python train.py --num_hidden_layers=12 --hidden_size=192 --num_attention_heads=6 --num_key_value_heads=6 --head_dim=32 --intermediate_size=384 --vocab_size=512 --hidden_act="geglu" --norm="rmsnorm" --norm_place="peri" --norm_eps=1e-06 --positions="rope" --rope_theta=10000.0 --rope_fraction=1.0 --qk_norm=false --attn_scale=0.177 --bias="none" --tie_word_embeddings=true --parallel_block=false --extras=["capped logits"] --init="normal" --init_std_qkv=0.0475 --init_std_o=0.0097 --init_std_up=0.0475 --init_std_down=0.00686 --optimizer="muon_variant" --learning_rate=0.00786 --lr_mult_o=1.5 --lr_mult_down=3.0 --beta1=0.93 --lr_head=0.00484 --warmup_steps=200 --schedule="wsd" --decay_fraction=0.806 --decay_shape="pow" --final_lr_fraction=0.0 --batch_tokens=16384 --max_seq_len=2048 --doc_mask=false --train_tokens=182300000 --max_steps=11127 --dataset="wikipedia_en"
MLP neurons of a small language model. Each row is named by its layer, matrix (gate and up: input weights; down: output weights) and neuron, and shows model dimensions 0-191. Each number is 128 + 24 x the weight over its row's rms, rounded and kept within 0 to 255. Numbers have three digits each. A neuron's up and down rows have the sign that makes its largest values positive.
Before each neuron's rows, "fires after" lists the tokens most often just before its 100 highest values on Wikipedia text that the model never trained on.

fires after: " ", "s", "es", "{"
L4.gate178:140100122113155143167127086122116134095107127131154116127145133109076149136116109180141111112184129122149123078145127118107126138138127096103150171106109115054072127118138101104150090127094135099157161138109170117087123098138137196121141118100155115148143144126111118091180113151103103105160121128171142100104150154119152142098165123139093129158120148098140111118126116122139116112100114147156086150156099122145153097159119184122129099164187115145150141142103143158161111134135137114134098113153136128138116121136101119164073129124136106131099110154137118139123137141120122106
L4.up178:132064145130098111147095094184096096103093145117147133118139119125153139131122114155142120162131109085154132155079073097129104179140161170083153129144139142090119132133107116141129175124111130121137141094131131089159128148111110135153126138198083123092116115116084113133108108183120121142153137174126110152189111076132127145154115130114149139090069151109075126137087110159131136144154116158112129153139117114086114141129146115151138140126125137121140123120106154122145141132148123130136123110167108120142125081096138101108095126135121118121167138108123101112110128136133146150
L4.down178:115161182166074115128166144134154124157100125131131111097099119162155157121135145081126151160105119124137154147111118115104160134129141136146114103152148085124111121130100133136105147105206164130130096134101097091149153129147139114152111108120129180100120077123137117146151160119104126117116140138065107098155152090115138136156127139122122115103176144151122131090164111144133155162178129152112109071137131158126184154119162142144138116117135122092110128150143135079130172098118120117123124126153141161132111166162141123143163142124160143168135145161145162117152107126134123129

fires after: ".\n\n", "\n\n"
L7.gate339:117137088136060138156160164096110129093139164144128158127113099138058144084123113109123103110123116144105113143157143125127103089131140132110123097150140089116137122107096094136112151186123091163160144070133099161076161081154102150131160110108120092119095123137119110111102109137117113125123103198130088111106168128096151142145091127151123123136128153135152130122071094141131152100121114157138101133121119111130113133116138149119203123135132132137135131104119099124127120154137117119124147137116130090093171149105153125162118126158147144121163116165123139134149099127116132112
L7.up339:110134143122090183115089110162091117125133088120146089136155124197100117176109150151147099149122113170139154106135125152084172124131131114151118181129111137121151111115165128141138138077143086158109183142125122143167132153149164111119085139128117139123120149160148146171103112165134127125117114115097168123131147130146176154163109153131112118125111172136127133135117163178116131113137162083124131080152148097146140149110136116173126120159103162126098154135111102142117147124129117138135112119170117123095127123105084091109166175115129106094099134130122121120107139127140144134
L7.down339:138107130102125118134090123126149140120122108124130102127120124192107139117154151157146127123104112160146115152103092123105132128158149108116137122097168094149106126121157181116115133140111119139124138144090149158154144164079140128118147075103135098148138098186124108159118125126166151124136162137100162158100132109154141107172072147078102110157128159140090104144119128099165109067140139140125139156099095171111123160181146177127143132146138112124142124169118128131126111108120095076150121117092118111167108095115102134161112124140162124079137142104110117100106138119159127104

fires after: "ist", "ou", "ill", "r", "ur", " A"
L3.gate216:159125147131093168143151134141055121112111126165144110097120134133139148160122155114136127144166080117081126126118087091162151145122135136137111172120111055148150193135128116162136132119140122131127129102099155110125120123129123152150109156147152174139139104111081121124153143120107117132094149112131128170126130178112175123147142165179115129122131138152147129119086135113151145118162100093124099087123119102154107156147112109097121113125117142096169120113119140160123154160144116161154133120134172139116148139119111118102081103134177146140148103109084129091099086130109113139
L3.up216:169114137118151104115130118150124144156130152115111127099097148112078131112114165134136111154151079143115139106113127144100121153121141130110130131132111110144099071131121096093093136135135088147119177128137108121142131085143126153140146135136143152095135077113097131178108114102156102121133141158121160143116162093134125139150111125107148124145132141186151127109128086129085098170149116104107105085113092108084072111128086123166101142146137117134163143102140134175120151167141078156109063166124150139162122074115137132136105156142118103112147120129137132075104134110135146114
L3.down216:155171115135117073150106113158119093125101110141175160148178120156137161160131110095153127118143141136127133125131107148158122138140118105101190106149153118139114117139127145161156094141130130108114159125142173097119165130112080153092162134133100118121110101154127148150089126135118130108135122133120142155112135111139115172126103145170131143156097096122127123136076159128100149118135139133090124165109161138151089130151124116112121087113105115161092117104106086124092103156078116123130083142087120147125139131149126115146089120153149181123181133107145063121135178113115107130

fires after: "ber", "i", "w", "en", " H"
L6.gate290:124126130154115101145163120181110108130149126144151161119100151108057134130161158103123130149161103117149106131133103111121120114116067110107126103115129142158098118108147134122113130163108083177138108144129088130120127119140144142120140116087092104152147104099137163132118104129118116129137090082164178170124117113131118120168124076168131105133184142147138128088124187133104135120111097113114113119120102155126136119156107146142137147139112144094110150132110116106181174163129137146111140119149122141131108088140146172107102167131138141140151139073138092142177165141165113117
L6.up290:091109148125109128149150093151109118102129136121081127134167158112132063174146157123132151119109118144142118134180149095119094146110152125086110133143147114141114114131154146176139152122104191126140121129128088113146131108133148084113110145099125155140116133158138169130110123147080155111157118108143083136106133117120130145107166100136152117104170115131116131144148171163110137114101136154117137136146134140149135134099125144174146173101122124125131064162184110172116136144155140124169105100151087127125095153151111107163077113162143108185118125130133162097133135127146139107
L6.down290:120165156128112146122139100155117104107111140119143145140125147086155122138109173130121164117118159122102105118075141129111119103152164158127123143118144164116127138148134090160143140166126146127129137154129114102164130149102126088114115125112155153112100136075181164133143103124062123140173114127126138179162161154147097126103099121100122099159126151167134111152118100134100122109121169124089134110129194088119127098096144127109106098106114108132111140100127146157135147105118175159136092155163117163097121097087145068129137108089144118092088137128093114104118139133124115119

fires after: " |", "/", "ed", "4", "1", "3"
L6.gate375:072125127099115145100094139138140116097120129116155102100159124110179070116081128131123159100099159127144142110142115165110172111105127114110136158106155135136131086164148101132121128118120113080145127103137159106165110111123115088154101114151150113122153142135150111164116105122152149125168141125129141138107148119103108101122128155159162160144082169162104144122115083173112126137122187126099131148157128143121166091123158089101126113160159121115105147161160145126100145102119112122122107146110139110104134082119125130107109163076140138068146139142169098111130143131100090131
L6.up375:062151128116117164172149106120154075162109128124062127117115118144140137117153073143158143157165107082162166137113163154131094166110138132133117140166095152153140133189130161161117110129092138121097099112113109172149111148102184091152157150108137108134094099159169106143130119141087131127154133109155116160154162107146120136136148115120111126128122093152145103122116092131103146116148120140141133105118110119179090138110103125138152151151151108145136115131178152095140106154116096111132143119148128073178115145136091105134121127137117133145146155119126140112119134129126128119
L6.down375:130102146124125085149116112116102135163134136117141095121126133166103176140138144154142149103135117091116153120159115153123151135156110090109114155116107115134151133147113137116148135114115068140112105123116122159142140104151173152157098124113139147130115079100135147126172119089154110139113091111103120140131110099179136058131133167100136116161174106130162121103145160110155159086136108143154128105141137136133137119112126134121131124091182116151167099122113068141147096182104097098172155117090123173114138129178120133151153160127115145157180125135125139153132103090144127105

fires after: "or", " W", "el", " w", "l", "er"
L7.gate365:108116105102150171105136099142118111125117090149131138125149124109117135138138105132109099119145105100125157105189112134145131079141137086151154103102156109145119097148150128085105136175136118105078124103122069150130072126125094070127149091120107139087166146127132135142154132140135182112089117177136115138119167180149137126148112106097097113129116100137104131135141131153137124149117110112150121141123123148160113119140075148141155125167102183102152147137101099158108098175120130123122145155145134119124152155138133100115140163096088156122124159120130085175128118128097146108
L7.up365:102129148126086180051159138157121149113136128146097111132112161141120090142147101151132103134135150108141163100148120148104142078123087092145132131149135129098133135173159127136134089140129127143106116115116113087122141151166189151152153122116139150125145140136132138146119136130153155122091128095128137133136108123139093106133118119125183108159115137150113207106151129163076145105110136112120099100113122146179113095146165175118097116119079159106119110085098093108153104154115134118161127131108119084090156118168118140126100127117128162129129144137148139145125096153122113153
L7.down365:135145136134120132095075127082148136145140123162100176163129104119139151133100126105105152160083144131155077133096143159097116119141116171140093127145135139159154135142147159104164095101138100107159093121112121131184122138095134128144104107118156106127155101096131135173113123130131114111127146117106109122149160120103119140138132156125076127102111146152101106167129076161123142112128144149066154127092128159151116171116131123171066167096152159161122099138146094150154125162137127161165097157119141132130151141108147150133130142113106109100163104107101111102125119124097122097

fires after: " and", "-", " (", ".\n\n", ";", " \""
L4.gate361:130124147125127119162108172127120090084147122116093139166157143121110114125113155132132123095175116113127103152141165155119101126137113136114132151104107117133135095131204092073170115142129118144123091135087130116121129175144100177170096155141154106116121167154149167164134105100115105114096126158124104126121151154146117114142167126123130130108139152151081124114134167105132158104136161131124125087123134127168168133150121106092142126150139149149106121121157098176145156117077137131137125167121115152115120154103118181183122115133095089127116099139140107127126112142077115098
L4.up361:130105140117122159147135166147095131161182114163105142099102094119114145118134107128204108068149127115175116135131097178143129130146103127106162136118125111113149138102144160127195159130168124175120119160123143163106111176137115160083091088129145105107090145137150104122121143120101119098136124135125132088129089114111122143182169098115153148138146116145104107111140126097136121119134184125134136102115145111144128114151140126144116085159161174124085115142128069110125138156134142106120102155121126134116150165137160130135112139138115136140155153163102135101117108147130112167
L4.down361:079136096132106119138133149138087105128140040179160160136088149134149183110138106109192126144140142104136089102101088157117147140106132139146114154112132120147115142092130137124144119075126143107124131135123138140120165073087141160120095167115132131134075152135096100121135126156120118161115162130130145085144097128148104133144119101127142111087102098101149074119142119177145131118105148119110143185116168131153107126141139166128139118126144123130127102127119168119107111118110136137114140137106096132155150158136159142106125135158129129138117119171116074111148130150100087122

fires after: " d", "im", "ct", "om", "on"
L6.gate301:114122122114126163124148161098138102148124166121140179119105156115129123148103139140164133125177130138128119114095123098108091166139113100124084148136132144115103120107137122144135130131108105118115122135149124070056059138152106161132140148143147155154129144156107152138132143175067134103090169120131133122133114124139128164113168107120165124098131136161092092105113143106157121138152154119131144101149127115131139112144151139089137164112089110087121117118099122108123099145136162138161147142162156109123123162128119153092146122162148078117088144120141179158139198143118157145
L6.up301:133155131137137130163134105135160152106145129126118107128148153149127111118088081075114070071119132136137107119113141125155144142164097129132125104153109159130121133143138138111106121169107128128122147168128082120098105128156080122057133103130138135088127125145117131175167140089160106158121152116106140142128151114119104135119145099133105160103126138159112124119085125103089152110157147111093125124130115166125138086120155131136123135161124125165156151138144097121122116142123147124141164125164054110125106123167139115128132127185074088116192134102110144122142150087110163145
L6.down301:149120144132137137067110138111120093140131133116133147145119120129168083122127184163118125167097111101164118125205112084153170138168105153145122164146176118143123132143081112105131116128113151093150135130114125119103132104132102145139109112093106118101137194108127127141153105163121129168081095144176133182113085140113157128120146097147131151102084124106119122108078099117127147116108124084166160134110164093146124109155112099151104178112129081134109136132133102159139137122135101132116157109134126127111134119136139110128128139108095106114142166151141152105150146139118110137

fires after: ".", ",", " and", " |", " ", ";"
L3.gate283:139128127129144119107133126148137148124178112091087122147116171114104096143128120127092141143150126145105142149142104160107130113150115163120157141094115080131151111087141127120138059146155111125132137117143161116164128135145133108126137110127122149140121128126125149154172086129129055151156135087192165138133138091093126154116159154095125137107075139084129111104116121095142122126157143141129134103118104103096144083146089127125123141156117184080117104157105136111172132124090177110125133147144099166120111121152150121112124080144132076150137111121116121095149101116161126098
L3.up283:133094141114113172144127100123136141128157113110132128124090098124111093119122119127117134136178102092150151152139145138151124131137132130134150134136143137110157164144176124100148107133121101171097120096128161099168162097173145144108122120163168086127076168140120155128091117105111106145127128152120139150140140156094119091125085143079124105118098106181138172099089135157126160139132128105165125076147116123138127120127095145146179105176101172076093146141152128135124132114140115090119114122152116102133157167119117131157177121165149109136129111140135123087115124121105161171
L3.down283:119083090122126109147108139085068098136098079150127098108151096147167157092109092118170094113130120146135093140136126151091109160146140148135127108086109127133116106067131119130132139101117144125138159149136156121128119151136124134129091120125140138161097142099127060099137127132073079117129141123143094121133159118144123154122186148152085114127108098121147103096146088146129146126122183101124101157118125118132147142103132147137148142069118142098156124127138139119137124149137148137139163122086111160141132152102136140120130128174101128122109112118136077186154116154082112135

fires after: " ", "{"
L6.gate277:127095128157130105145141130137156137122162091059102137118132152180146111116102153138135166128148154102105169071117130153125112114142087133103156135092117106118156119080122135183141116122152115119131115105071144142135104130106118164131157122146114200117134116115127125130111142098146083131143118138133143158154162157097116126113125105121136129142101135110078120130145133134146154116140132122162101070131179150111146129113154114114110118127132157113127109148126131151132081117140091123126138135171132126113154105032124103150142152134154153169111143086130116158139154142156159109
L6.up277:158138138161079120133144130167147100136108133159118137125101155099107139144089129140135103130148103093141092181156177148150102126143112171111138125086108113098117145131115151143146125103097137140142143135128153109119091139119128152134151127145088113121085095104126085124091140171113100136145143126128120066152114095096124145141122165107155153130126141162137139127118121122148104112068133120121130160103149151066172189139146180159149100118092132161113091174130134120118153117162163156145122167140095124129088151152092145114133093138141120150136124114114125164158152135116120109
L6.down277:151124111150079102130140142069092133154128156096147094113118122101158125112110129110123132125129129136093121097139121135113198148093119163120121100107117109145144104156111132173161140132141107099156100128091126147134128123100079133106107089133112159107147097113197121131164090118169129117125091130075094115125122149162129114130111116141093110170124139147114094125121073160132129126161136136130158142118119119145136103086163093136102145077098115119114165143124134147131130121133106099144155161097152130106122141116131141126130125144164097126089089157106126069119088155115151163

fires after: "\n\n", ".\n\n", " ", "==\n"
L3.gate214:141105145151121128103128131159133139092140119119149142095178134129124137162160160134138151096098092095131117131110113123119112123115126145119149114122131119183112177059115142134097088158141129111162120106174111138166141146108110107118143080159196132114134128123147092150119149124105133111117104118134122130169164158149143138128156107121143113134096129116142144113063142103062153111167070147126145132112096135127076093145126099102109117141111152109096134144119126117115139119152155155145151133136103116171087165105118093126149163088164131127088104129150123170128129096146127138
L3.up214:143116120124150084136103133135137127137155095121153129118143122123136187117159160120153138144114173099111115112052128137099128133152121108146124157165100134108150129123119115133125120087111140126115114128140090108133134136100118101126185133130123122140126147135136163134142149114140131097114123061169077138149131132132115124131126149140112131140094107131110134156096151111100121096169129096148175134159122117129131118177147132102144095175111158178094157137104170111144108166102193193162107132133102168152110161127123113130105134112118092138137173160128146087089134139111161153
L3.down214:118104185140134149145123138163123120109095143111119111100145109141116132111104113141135123091116131156129185130120067181129138124110119103139136132117122117154092083142150104108103118113132160141109112115122082173098148136147176174133137085121134117124122090134166111140142141198138103111132143127134160169117116118139110130126147146165117132098108121136127104126096112128096146109151118178106071128154115178044096178115105127127129124116124106123121124093140117105118098129156141128145117110115120098136083132120112088130161163112126140123148124116076116095140086142158139099

fires after: "ber", "i", "l", "n", "en", "d"
L7.gate208:083144169180174092127148137155089138130124145110124132156157097101087169141124137077127105114127177091086136122121149099087164095154120142100112091124128167103123159151155152123164152146140168182145132179119102128146143144129105135113122158107111114127135116097135163142138108151132133126144113131113153113127140154118111144120132118114129121147146145123138123151132143103101162120166167134100099077142154117115083147094155196120107129095125110092171140113106101125132129189165158132143120164147131109104132144135136111114139123103151150136151118128092151121103142140148082146
L7.up208:114109134128113108123148147137105107097143135123176147091145124108119101124109166131105130112143173145105126100115110144100133099125093079100147104144175153121162149145157137158119168134161139142180143086166092101160116141156113173129131114136133142142090090149130135134102089137110150120162104148110124167128110131138110139110134107130120101111122146176123155119058109155091157083156111205068117104126105127159139148148107149114133101125123133084130093126131108141132126138159104113117147130116102114126103099154109125127164112140142109144106147130106136176141167161168125148
L7.down208:128159139161138143128157111154087142122143130129156156172121148116140102141154140127093137133093104172147169115125118132111135123106135140117142142117139120102100137114169150130170119138147102183176130126126114125159132131101119121137115140070135146187154086157129148116139096135080131150110093099140148159113140152136146162148107114126152118168107159129122085145126116141115110100136072126152142129066161114126161083118116139148109140098104170136159112119142157167148132132110117128182145111104093086108129106098072151074140123089115108133113146131097139133152114084102121124

fires after: "id", "t", "ct", "ag", "S", "ad"
L7.gate345:148113141091107131141147113129160128129149146117112179121183129127091094134137103160113162119102131125147163144093127134142126117142130139115104113124143130145122180131108144126088137139166120155099189135128159086109068114111155113142124115095148106083144130116113108117115126167103101073110096116120133113107145154145137137142146138191194143186132140112110145147142132139121132116133096125145139165130165149116155160091106122151127114099102106166090092102129124125131094145099144152140127138099125126133141099136099118121146066132136110155109124136165159107147139116094065094
L7.up345:091100074105164096149145117154120100119150113102149152138105165154154106123133139140118125102115119087130153167169157085148083161103135152139120133139153162136122150136149141107123095131141135122191143143131106150140117116172142082118157074123154116103140153102116173141146147114112136104154138141160137128140076113132119169133102130187130109101091116150118081160146124085150116142130122128124113157183078099123129145140095088158181161156142164138133142105100121100145104178137108127139123128148133126130096112152144097131139137140103159127142159122119109132133138131096132148
L7.down345:123142121106136095125107112170112122114120103145146125162130115115122114087137187081157144144100105144140173117109096115099114141133115108140091096140126152133102154119121118143146128099149140137218085130122087149137117144109134123107118107094160114140068102114163127155145136111148146114154100127149131134097120119145123127143124150152129070160090142099063162131150130149134091106150142178167161120132124106109092130132122096150130126162126102106160120090114111147160086128118147131143133101100134115126132091156122125125108102090105121136094155117167096143121105130176155094

fires after: " C", " c", " A", "al", "r"
L3.gate267:181145162131130118140069137152157131105100150177148129163120105144134128126145176116129179145151110151068130127121156139125158111100177131147148108150102136124166116147100112139139100167105119111106073136135128093130114089116121144183128121145119123125143127155115143192166111152142127081111127134115116120136145152165109150130186119115133134168171125146102142131127122130117133165140101143086114122114152148129172073158148077121120120130108150116135100105138122132095141171132114130148138157101118152112136120149144138165163144112108102148090114133143139149105141109179113095
L3.up267:141105116175186163108135152110109125140107135137130126119122133125155159147126149149177110146114114119133150105141155103136154121109150141151096095172174106121147107140121160123141100140119107098108113091126121134172119139130172116132176087130133127100110121096069120124117072096134122142096157144139099124145113127154140151116135173143136133161108090120099149158145127114146109136115131158138112174160175115146096162147134107150179080098114133120105159110131107139133130166154113112158128092127097089114110147099144132183140096151108152109129125117133177134169091115166127091
L3.down267:127116116140129108173122138161113145137159085124143122140151099134124137121144121095096111104142099136119121156087140148126108162104123145068144129135150149132139133114106138143094106143119160090111140120113130098126146099106082160116127146109098093133098107151193144175129115104143113124153115099129166097147102129107091142097161118135098187141092137181131104123127106118093098133153155135122157133111144157163121052136150173139121095134104144163117101113131144112127106118121132127110095116098156156139166132132101077077158096132133120114161100117108122116070114127110124095

fires after: "her", " W", "er", " e", " w", " E"
L6.gate268:074136138112148105124138103097160131166116089081117144124124127138133101109095161127089099143108134138123132136136094122150155080157100080127122111126107087080134106143148108127139089131181165130163110133123101125163136196163102105083113129118163159117171125099107129121126128138123083110104132129164118141113129143113164133168104123137107135102149161144139123110142127149167109179112089121145100122142170157116119123152089127124108115117159104092115119118147141118127174094120127114189115130185131128126165133127148166129122152134121155119110080148118146099108150144141099120
L6.up268:120087097115113141129089150163149141132150139149111126147151165107143164146114172164160151149111101120104112139130120119116127072164112137159128127114123107149150152107090112141103130120148156151124141095158141133133168121183137110107112138173067093122133095103139144121119122106111144125118091146113156107093134147109089114091124120104125141134122142157082157124159121139139115166140146156117129155131127149178118139147104091156110149119134165136116136183130115131163117157125139134150153131105116132143124098065148136132098129151108159139164108121110042100127120146066126094
L6.down268:096136106121102140088137099123129163123130114161134125143128086138094121123169112109099113117133108131178139111138085113126145086125084151154121147137127154145103139164157134088129140129153116129127091112159090132186140152150140161171150119127119143125155132091104104135144102086098157106089124114176136123177126132097134110147114056117120114087128123127118153128152142111128130147155085117098169141129090147135133139110153126161111140181163177130133128128117121165105118154121122158112142195105108143102141143125145180106163147134152084108115109118129097124129149119104099098

fires after: "\n\n", " ", "==\n"
L6.gate99:106153168100076092137073177115099107080087136149128125095130160118093159134105135155146103130137136135110130153099145106111110156139098167138143134109156155086112134098172099149080157148132105160082130136142159171141146147136139128148152126119120121110116152137123146155147166137113131134124086146161143136129101128127177146167095141131136105092126142111133096114126107125139134102089158159145141100138146107078113146115123155157163140143159122157089137142122106099151112147151159130117106104138137140150142145072121107129131145168131135136101108143104101090081118141145068115
L6.up99:138148149126145110106144140124108119114132111097124135128151170136113135158123131179147132094127081139121125116110148092122120092136098125164128147131101139105080156117156142162136088135109134132171166085115140172118139132103182122159093096136143149133127135113128152145126169146122107113158106112109113134142188116117143161193133159149115121114135103134139140133088091093111139156144166142114137140087109117093075118126115142129152111160164161131114122127129112154086131114112152135098145138163120122159143131089133095222145106105109121107146110127102130143113100169106109083
L6.down99:135092171092082166180106116106131144111127127135093123082135144137097087140121152139143111131137155132112128126164087122128166128167111126128150133149194096101112114140167146092086167122134140117102094103121116175133175181160164122176146103124134130113135086130129111140116133146127134126143113141148121113127143127115127140147127124124102087109122146149127098104100113177105125112115163138112076116103088140114118126129092126165134114097143114172118145105137139123127097126093120114095074092142129112123100112114125070119101148173122111134150136154110126080152123121178138144

fires after: " ", "1", "3", "7", "2", "f"
L8.gate213:116156161169176089159143129165141134093140118131139104142119109120179155103095114069089099164100159139124131115123119126150145105161148156128129160130122132119130135115138124129122156145101147092141143123148113126127079133132080145111114096109120130124145134099150141126079150163149122145147122118138126134099155129154136109145144160134180112103183104132127146113149113172155152169116150129130126188094176123163111121144125143147124093157152179122137121171129153137152126121167120105157116108134114116126142126138132108162132131134100105115150211107087174161120120144139086130
L8.up213:111138145120119164133105096147169129063143084109158072122105130152152136110131153123138162172109139116099127095111222153081146158128107162120103105132112127115098133107144153085144109117101124168126141129107085095134189159160109134122136133157121130141133124179125100145121152155119147148133089140110128198117116105126153115121128107121140125178076109135175122141127104115124133093128108147104118130135138163113138125127118115139090130117163087115069124155117154142140131141127136130128137102161158114111123135139126135106130140134134150157145142146119170168121142154145093125
L8.down213:146112138093141127115155123129100085136147164102128088106143148159111111124143168144136116120113118096123166119170090100143119139157133129162125135173092126127146131075147105124112140072114142121099133146111129157144138125110156143144151169114130114148140102137118093091143161107147096132169187087105115126123133147168130113119088131123102138148110090124158115109138137139090089131128125100127129095141089114122111098095136119131127115149125157128157093151182122168156131106107146120118114128059120159084130141151132151116097131118132150137166137146087107157162108158175192135

fires after: "ber", "or", "i", "am", "w", "av"
L8.gate177:089117154113110143136209152161114123110165159118177150164135107135126138108156105115081126108119146109137107113107158069135115068103110142096144121124105146130105136133132128144143142138123160169156176104126116108157105097134121129152118107112131102154133101113148148172173114170132122116115143106112156172114133113148087123130174114123107121164149172124110135102138178099094164111128101120135133137125131098138155110132132123110131105137143134116109132136104121201161079157124168129081143123143105120128150100122133171126156123116172137106122157160129118092124127098144108119
L8.up177:126105136155184154121164164154133121128111108172169144133144173141122120162173139109089142162141129121120124115112110118166099096149106141096150123102144089096095119141166142134123173155172125171147162156124128120160114176124112161115140136106153071139172118118141149127081146151108162102130100118152166150117156144142116156146111119084153110071151141145119137153165139123121156136173092143084111106129144146164145132127113135139147148119084149121123095100124116161123164125112151135132131128137103132156140111132066114121108154115150123117080164107116103117140131147140133139
L8.down177:125120145143114122125158071119113125151175133161114153185100141123118106140142155151175135101087124132121122115137163113123146135068118120099093125116132163089114125109140131141123090169091130146152123129107107115131103136105074174116110134103151126135099079132177123148115134132105111131084128123117151149082146104107121140159113109101117115176132144146120105133113100124114111125135073149128138152109191084152133169096185113156132122135127122133108095085118163171171140124160113153147146132129116147144122154105113107096117129117122089128142156143107164124143167109091117105

fires after: "ic", "it", "t", "ac", "o", "id"
L7.gate170:140150137063120119143174110118154098112124136151155146163087145137125093122179123163123130123090186094176117086123181132114139095122105151107132123108096177094139124170149146153100138115161149140138146110091125095187130136132116142164160102130130144110131158084152127161100137157087112136113124087130146155106150111121102099113105165135115101108117131115114139083120152068131143137135114117160099159138175142123174136132180127120137136134153140182107083121125119139134107151162120140121142143142114120150118128140126129136144118156124127107141095152148131110128156098148101119
L7.up170:121144169102114149148169136143099116113090083135143144110113159112155134109128148142141142125096107121154107158138109159149136097120099140162118111125134194101098131140115116181097148096075148133094134118135142106135099165091144088127129150080134112135104115119146166123119174099128144135154135158095126142143156127166166152147121137133131117139120143154158120115079128166126151131104088149137143148117126127154093166105115113118101147120162150122123122179115154147085101124062103142110132088119121123147135081147153128107117108099085156139118185093130133090120121100096134109
L7.down170:132169103069110090156155079178103140144133129145151137187145112105114111148155124110151122103098105108117119108110143125140120126144114129140147094074160157133083167145134102147103179148133164148131109138127144109126107153180125127096110126129131114162112123090125136091128142128125114088115172083117105149116140130111169168131116144177101122120136170084075101149108124137156138100136103112138116130100145123129076143146132122136091144119135141147145113110113130135151145113141122126117103140166139112137145106155138133043109118137122147079123159136107098118119075118138126152

fires after: "or", " pl", " J", "av", "m", "18"
L7.gate361:098145166163129117127130106158116104174136135112115147120155170143148108125113120124109066132121166138135130145106065109132106096129117128105095126149153150091115131109134142096079160162162159149158144104086150113122120126136153158134150120148141177144167120141090143117141093163151111124159103142081126133151103117136129143096170124130140093172114110120136107131138127124180176142137122095167084128126100096131144138146114151126138132130119133119113142128166131157118117098125114133118105149145117146123112123112075124112118167089154088144162109199078117100135149124165111093
L7.up361:183081116166133189141118151125115140174146127107165123124175117113116162081144205153091141127149149116098107126102105125149145152182143162122161124135125098105153120160127111093141123177093117128095136154099107132150132128109160105160127077130144138122109164160145097143105139172148140098126104117152117110116116122125096128158132137127131097138108154147111159129149156114133119085121147122115075134121110070137155140132137124155139109088118084117128165149133118136136140142134123109156142130105092158132114125149129112146128098107153129143129152082087082165143131116132102143
L7.down361:116133136100091105133161119134126096123112102114133109148113144128163180172155109165106150134120124117130133155120157060126159155084137188125150127144170134116129143154128151137114113124166128112115116124121154113146102153103074148085121141110155116147113146100132179141131118118081096175114121146101120173168117121126099149155112099145100095130138141148132144068104146120112152124109141174177130140145159142157113159137143131127105147160117130161132102188126131129171136162136135135117108152144095147123140136135110115112124151110112087073078142127132134085143114121115086122

fires after: " ", "\n\n", ".\n\n", " |", "le", "or"
L7.gate255:114077118113160160146128144131142132154106153146148084135125139132106167128117173122125115142169107116109145122124134184114145110104116123162166176122101093113082129098129121141104155095117110106159109144128132117187101163176114113150129104124157115116155153140093118103078178124143161141137126092146141109111144138120109132147162145165100092104109137141120124095084140156162095132138176153155122151158114106119107101176107169138115134128153141146106139149103111136130119095167150154097147115132163150129140165152149159105078134127181152160131121119138113143101128153131103118
L7.up255:119089114113072140105130121122129139144128152129122118106166152077108093121110141146144117124113109104131174086105093131185111079133135133108132101167120073117128136094164088124120118140132080129161101106124121175160149085146116128122140149121157110103135127100123143128148100141124135119192114144150117155170160090055136157125148166117170079105153146157110099160145164144083135122120116111072125122144113144101131130129147129108136085152116092130162129120126133145126102111112118108144086148129121127096135130102124108126135125159154115133142135122143157122155138088125158170
L7.down255:120095160108136126150118108093129110132139132113124134123070145130129112169181073141116120096092147120134108131140140157114160112144105097162121127110133153193179154146088147130079139124111138101089157132127108151117154156128165192127134077111132133115141117141105099141149138149148136147109116182142107098107142135142104126143134098140150164074095122105128112105137148129129163085150118118099117127088090135148128124124142120129151076169085122150098143126108121116181162136163155147154102131120158116148144141183105161133131169146150116129128114139157127128157132153116111126

fires after: "or", "ou", " c", " e", " w", "at"
L8.gate133:163132144158134108096140155130142169089152101178115118132085146136155095113157129091125083134129140130126137125119097141147121148155074113134148139180132137140157147148119128110138105145157194130125127138141108131123152149152090162143138120120111134117145133087108082136136096145162150099114128106128112085133134123099148153116117152149146161068128145155124135128137139172118124119123140091133129098106095158151117146117168113126096135128110155142125116152132156108154128173162152123155129118162137110160150086125121181140135089140132098109121166106086061105103088099098127177
L8.up133:164088163086080167116101146101149122160164128199115148132169139108118126144125146146117129115153148159142165155123144136137127076134153159125142098143083114146136100100103114160150128121135123157087155112123149123094120170130115112145145135093107153156166153125099132120129112136168154143124160122126134162118126100109066117138185139152104161087117132130101150109117128159094133118120120104074071149140091139122147133110120069107141151158140133153142146129169135144152130111094120126106138164145158120117114108098116148103114117162094126121103108132120094103144099151134114138
L8.down133:134117141129129159105076119126128131138167118151138094129129112116137091147159158128123136108092129109130130162115118130142091109123109087153137143178093146125170112130180122083132108154141149145092137148105092136143128107102104118125114149081146136130153165108094091137127126083126183114126124113127128141141123103127141142113087127096128149117101140166080159154118113131087127114154153158119121139102155138127140168109108042168132130149148116142105123134113082107137092142168121177124103185090111133135113117122169109106122104124094111093137107115103113165114129130099120181